config.toml
rope_fraction = 1.0
qk_norm = false
bias = "none"
tie_word_embeddings = false
init_std_qkv = 0.0168
lr_mult_up = 1.47
max_steps = 4670
MLP neurons of a small language model. Each row is named by its layer, matrix (gate and up: input weights) and neuron, and shows model dimensions 176-271. Each number is 128 + 24 x the weight over its row's rms, rounded and kept within 0 to 255. Numbers have three digits each. A neuron's up and down rows have the sign that makes its largest values positive.
After each neuron's rows, "fires in" lists the words (lower case) most often at its 100 highest values on Wikipedia text that the model never trained on.

L3.gate460:153136121124105157169146095126080151171130131176143100129133118145145173136121129170128130124094138134123135149125128095151108162118138158109118164107159128145145121081133127101120100147136198165130127152099158119128106109131154113182148137142140132109132162125131123101179138156149116143
L3.up460:153192141149139126142113146115118153129146154126135101131136170163132090125168125136180143105162098134144130106127188166085114128151148156117105117164190149139097077175132125104116177112120143170158136123123102162127103138113125112122106093156108111077095093154137118130129071158143135150
fires in: "olympics", "none", "olympic", "soldiers", "football", "nominal"

L5.gate704:142144145114119142114114158082124080104108140127108101094150130145135153121103155163147159146148168129111184119151136104152138141128130150110147136117128149115115124096129144130134126144147125125107177112118126074137139128137112101167172083184138118136129135087162106114094166156118111142
L5.up704:154136106111157158125126132142076124155098128091176145109120124127111106127086134111146149087114119137146165095154134102181155114086096101108152177150146080119148119104101119126137095110097103137185144157102113144111110127137149155158119127119160111110175118115140144105138111115113132121
fires in: "of"

L5.gate686:113120133139151140131129146132127105100118167120128117117117152085154103090121121079121133111146127105119134186167104159104129137123116114137104159145116092110156153158107093102144139153086114174129095118128140092149119148115120109125124135148116109133113139115140097098112088113125112127
L5.up686:114081145116134123160139132121129116136105105153102163170103111096110090146120136099168116118097150138083138109130171121115089137190128148174099137154156200148100177093127138189124142163084119135126138153167168163083113128094072152115124137169101130142098102171083136137136110132146133128
fires in: "high", "highway", "highest", "secretary", "civil"

L3.gate703:126154092115112129142148105132141139125087092129163144115120167104142172112140155090176102113167131160104107126098138073134093129106181106155130126106092148128144145143177139119097138127120143106135150111110124121089175141113119145084163104124082147090070098140161131121139119144125118127
L3.up703:105118133119168083095134122096184113129110136131149101080097176088094074103110146117147086046147131131129122129131153116097163145149088181130142126087135148120109136154079146153158147151137109077101124153138099171101124128111133123151126131128129122121154123121068109124105107090139118124
fires in: "middle", "individual", "individuals", "mississippi", "islamic", "independence"

L6.gate579:155135111150138153087159094131081122147116164165144100101137152099119112138122102075120069159126112143115103139112126101123137114179132122109164120129082065124082177142167161136132181086174119157111130098146149115122149118095080189196093098115116142111143121143129128128153103119121105148
L6.up579:143139121123123147116138155150126121126127105136094104186141129139159133112127164094116141130118078137078160148102125127112128140126124116117131084103111110076118116153127103161132129097131119168142115141143174145156143096150103142167137135138121118097108149112134142179104114131131135121
fires in: "in", "of", "on"

L3.gate723:113146101154106084139107070096144120142109089114104152125146136084154109151153124130128149136162121079081114151149140112160139149154129142107118141172150127106115169140088132152141083161177150131119120132128144134148114142129104106081127140137170064105113142111159142143092172131100122113
L3.up723:114135120188101137121161101100119149146154140108083119114142076162149149132113129084102107110118153161117101155156133170085133117124141116140151129125165146083122108144108108123127183179146137149134146153087170081107132096153142119145126133143158122118123100118109107087105102151130113130
fires in: "league", "university", "south", "fort", "city", "division"

L3.gate597:146148128126154137154147137138117112112162092116136153117129110115085099163107154118110122142131141145127149068109101147144071136123094158117155110122134135119138168096145156127144135176076103111101127133138132142104139159127141097096160142201109138141127150141088111155153142120113099119
L3.up597:148130149116150075156143134114131113099124127118068169136114105085133087102148107113137098107103153091149128104135141115109136089101115131107152156165131120098131094130133128116112136109146080117140096096123151101118144095118101123155136113112076127128103104095125138147127166171163121164
fires in: "secretary", "administration", "democrat", "entertainment", "diocese", "legal"

L5.gate663:142117122126158109103131103149133155174141097124126131125166112147153111108136099144149147130110114133105122171144134152108141145143104134080096158092120159181118160150138124133147123112137142151116075170134118102147127149110187127139119105105095147097165168066142077113142116104115078100
L5.up663:134108151122116157113146159160123127086166085113134105133121191101095125138109146152143149079097172137128099104130107112155137093122108145137130134120102131124096093112113140094132126144123096131129135143123118118177144150111129155115169142125096172140105138107134137158149122127124133114
fires in: "under", "any", "as", "without", "than"

L5.gate207:145113141148094124085140115158105105170137132080126138147149156111116182113141149128122118139130126111155163149115088128117140194116146118104146103131128145117096131135152141152127167106152122167134133128119164123134114143131106093111088172083137130126121156114109120134111116153145090118
L5.up207:152126110079138121142158091120158117141141121104132150156070128112109129156112127109158111162127075095172136125131110131153141142091145141147129141116165117134127150129068154130124138164088153127102152160113096139147101119130141104107125159156137090146121107108138119125166116103155132103
fires in: "and", "eng"

L6.gate580:129114144156117091116141098138129151155115138134134126151148122154124161093117131103132162139086109122128152128122113106150157102118087104163139136100121119126141176086115068130144112136185126101098138105120128124171144154147070154129151141142131149087127120099167125148181130140134120101
L6.up580:073143087113125164123143164149161120127138140112173121121145142115113116095143104081110140146120115131150142166128147132146096140156097139110102174133116121137083122105140106188098165137134129111142168156136140104128167140138137116132053154118132125106149115122135177133186114120109125108
fires in: "on"

L5.gate542:123119164153168143126139146116103105140134142115185085093120090090110133126127153144133156125129163124113127125098168128177141156153099148125106119161134143136141091100125127134137150123109095189136106149137142084139098151121117113152140108106132135110137149098124101148131093147084123116
L5.up542:135114121130156122094116105144146144172119157146131141115156141152155088133170118136143156173089088121092085145123143113134109166149149129101096161077117164162095093156102149120118129086145128177151142165092119124134091118129143141131069130119109087147104174108151135110125152077123149054
fires in: "society", "olympics", "bacteriologist", "olympic", "pakistan", "social"

L6.gate724:119138115127153128079127135138137065139122104122132134167125107077075153088115105105113143131147148112096145126141174134111133099129117127083162111084168148165106148136101129148149106138144137172151100123129164120141128136145148107139123155133130083156119138151112149126133145133119084123
L6.up724:132131133113141145124144092106126115133121140134123157126083144106095090114131087091104104105131172083125137104108148078143162183120132094155091086170171095159165180166137145163161156117139137147155163137135121102073135132140174142095092171095099117141123098099142129118151158139126134150
fires in: "it", "which", "he", "series", "club"

L6.gate794:161148135143156109140148101113135143153142144089127128151127147132154178146180132115127129104115121157146111097145121144168147128163109131050105149082124151131125167162153159167099134152140159109107115147148124109151152136130143137186158114100143089133130128153164109175158175133138103180
L6.up794:190119100125106129137126139124122128102110170149131123123123142115148135116156119094115131120133150136129140090141157121133133134144113126163111113125090084124106100128091107101147144135120127117150117152122126107125150133060166174145120147140139125105154154125122107100117106134133125128
fires in: "of", "be", "about", "considered", "was"

L6.gate670:136108167153114118115172136135158079154154118125090098147133169152115090110160140109091090137120095127144095161099106130109104161155097140111097184129133101155140111103130131095131130093103080116160131114140131091157125116153120125117140157146126126072101144124148140147142159126156101156
L6.up670:151121163151113122131109064133099147151060084157083142134172127150112129188122121105165131130078137153107139132149154166134130120077130151096168142120128168121121144127124175105124113121102113191115107086110149103127136132110126088142131128167130129118139100116141124175146111075108116160
fires in: "and", "or", "than", "as", "then"

L6.gate593:131173103115115120136110120123102153163149135118149175107118136123135138115115135126139093171119174123071179125150152156133114051107121125076123128130144178138148132136100150151149150115167138092159132156094144115117133113179151136122151128146146113120169106102143116113116161150143127181
L6.up593:097158178164173139152138150105156201137111106137120162151113129136153139136150152156142176099152138137097145150099108116163096134126113121149117110139119164164157113173096161120066122103114123141106118110137170151134128147147169121130143155124153118115109128131101110124132099119105142136
fires in: "time", "years", "year", "soon", "commercially", "times"

L5.gate669:137098112097138121154096146140123124162127105096107077169152143120137112107133154137135141136160163170112147080154097137156106142094092174133167102078159108147128152122108147108125111099133124133151171145116173154159120134100077112150129166173163141114149143102165109121119136116104108160
L5.up669:136176118120104113137136133109120131132151112094160170169105123106131138138109155128126149135144153134116139123172133142144164121128128097118132124126093144085108170171101121127084140074109101135175061132135126122097096189140095142112128155147145116161152111120107114078111087079137132141
fires in: "days", "years", "day", "year", "months", "during"

L6.gate406:166107108133117110116130090134117109136145122105116154111136110159136105169132166099128140128113162147143145075145136100134145171132150124129103124130146137147133130125144132145112145130131143115130142128077121133128098079148132129134085148074119120127127134127168109123152151189104067110
L6.up406:128130081139080132119115119120141106111128168090128136127126156141194096138163094148113144115124122135123099120141123121116141120115130120117139151078122108117133114154129124091120097139134147107141133100106144130124103108129154138103086116116128147103117090099155123132078134150124126153
fires in: "of", "that", "almost", "themselves"

L6.gate643:109141098115104174123123119112150133129131124127131111145148158131071135107107088141160158129148118094105146071121104081120168158117115063172118089139172117122146101139123127166081166138157165152171126102123116117139091097106150117125126113153098162092109122109139180137112114191114105108
L6.up643:101118123099190149118154107141158141150144113113157101108093136067083098095155149141102143121170103138142113100157140096086101128130114136156132101122108130146121151125141127106141128138115120155159124126096112161105099143145119123136162138082153148124096124093121147133184129127115133093
fires in: "he", "she"

L6.gate475:106136121147125097140136151159161116174130145144099084083106125102137115159121140131127098137104131133111122154061096137141086125099113098104112125072136095153133166127065161110102129097135058163143090095120110105150104156132136139121131111136106147106136136172148139118099140142143116131
L6.up475:136149122123109160140127166121147064155083127107115110134120108124137124146113144137133113075129152167146116114154109147120154122126115126126156134157099149124101149135132115145126107095149120107100160108136124152158119136106153161130118093144124151139147110139173155142138090140121130139
fires in: "to", "on", "about", "of", "using", "for"

L6.gate512:131111080178107130123132097130093130146146119100175116151091140094108110124111163120123115113143117065121148114128115060086143104151056085091140137088116148151120106147135178111119149145111153147135125112106146129111135122143117137129124146148146127108179122090160138102122134164131096079
L6.up512:142136148117120130154115089166091123132121126102161115094142105139096127111167148112120104124126113137142130131139148110103131105129160138118166098111159108130142133139128164102151120093147165140155176042113133126143109109127139084104093111109180101184139147129132117126139128135147117122
fires in: "it", "club", "playing", "art", "play", "arts"

L5.gate494:118101199180115084101096121096168146130121114124107152171103163105098122130156114136101166148147122142143139134137108162114135102145064091107115123126174145097214146115107093119101134127139118119083105109109127159177103136137137126144200132163135147128143123105153119165114130111107099110
L5.up494:150162144135133102158106138134109096126147133098144149140099084112100166168074102122110085148112133089154157122118166147091113148143138103142135060115142090132126163124118120137112104106140153127116155101131108129091130129141145152137125133143112098161129137120157139070160151128139122154
fires in: "which", "example", "although", "result", "while", "time"

L3.gate409:132091161149126106118131138097111161169099159166065142173071105152100126134149110098086097135139136127100153084061112148130160159161154124104161098124136114134143132137115126104137123069147124116144146134099171159122140107138139157118103119073124100130080157114104125140100158161154117135
L3.up409:146131125155116129133153154126118149112141158172107161102121079126159127127116101165136152161137071170153135112117150133079118175097105178152165119132164120113076149145113150105117121150146158133134151113087113132075156126137139141118100103142164152181091145105139128128103126150147130101
fires in: "first", "philadelphia", "described", "placed", "3", "university"

L6.gate575:129109110163120134148124103136149127126100116107143122171122097090118129099069132134144103177111137157069167091122109127164147133141112156128095105106147156132084079129139104114117136129112105139139082172114109143069121070109136112097147108125182161123124150162162152125095154141107088128
L6.up575:121144126124088108131125137114116158145112140114108111114123129132163101118115159168139160144093152148164139132147166122106099123128137171141150136139138181112150094178094097128176159119158141129143143172101153113122128114189158143135166096129104132149185089123136186138115059084121120127
fires in: "over", "than", "time", "overall", "for", "at"

L6.gate75:152139124146101126140158125099109154109151137105112128109135140124125123103151160177109139151131111160146132091156150131145128159115172153111121100106111106086107148089104141098128101118080139102077147128105159126139107116187116112117149091083090116126150130102164125076120154151104090124
L6.up75:134110143134159137158147097146132121135078114130129119102139079138109153047139115151120116126082107102155159085155124145085142140086121116109127138143092120152162114124090156138159134128152116121128145151084124129138127160139165125173120180111134166087111097092153092123112158130144136125
fires in: "of", "among", "were", "are", "all"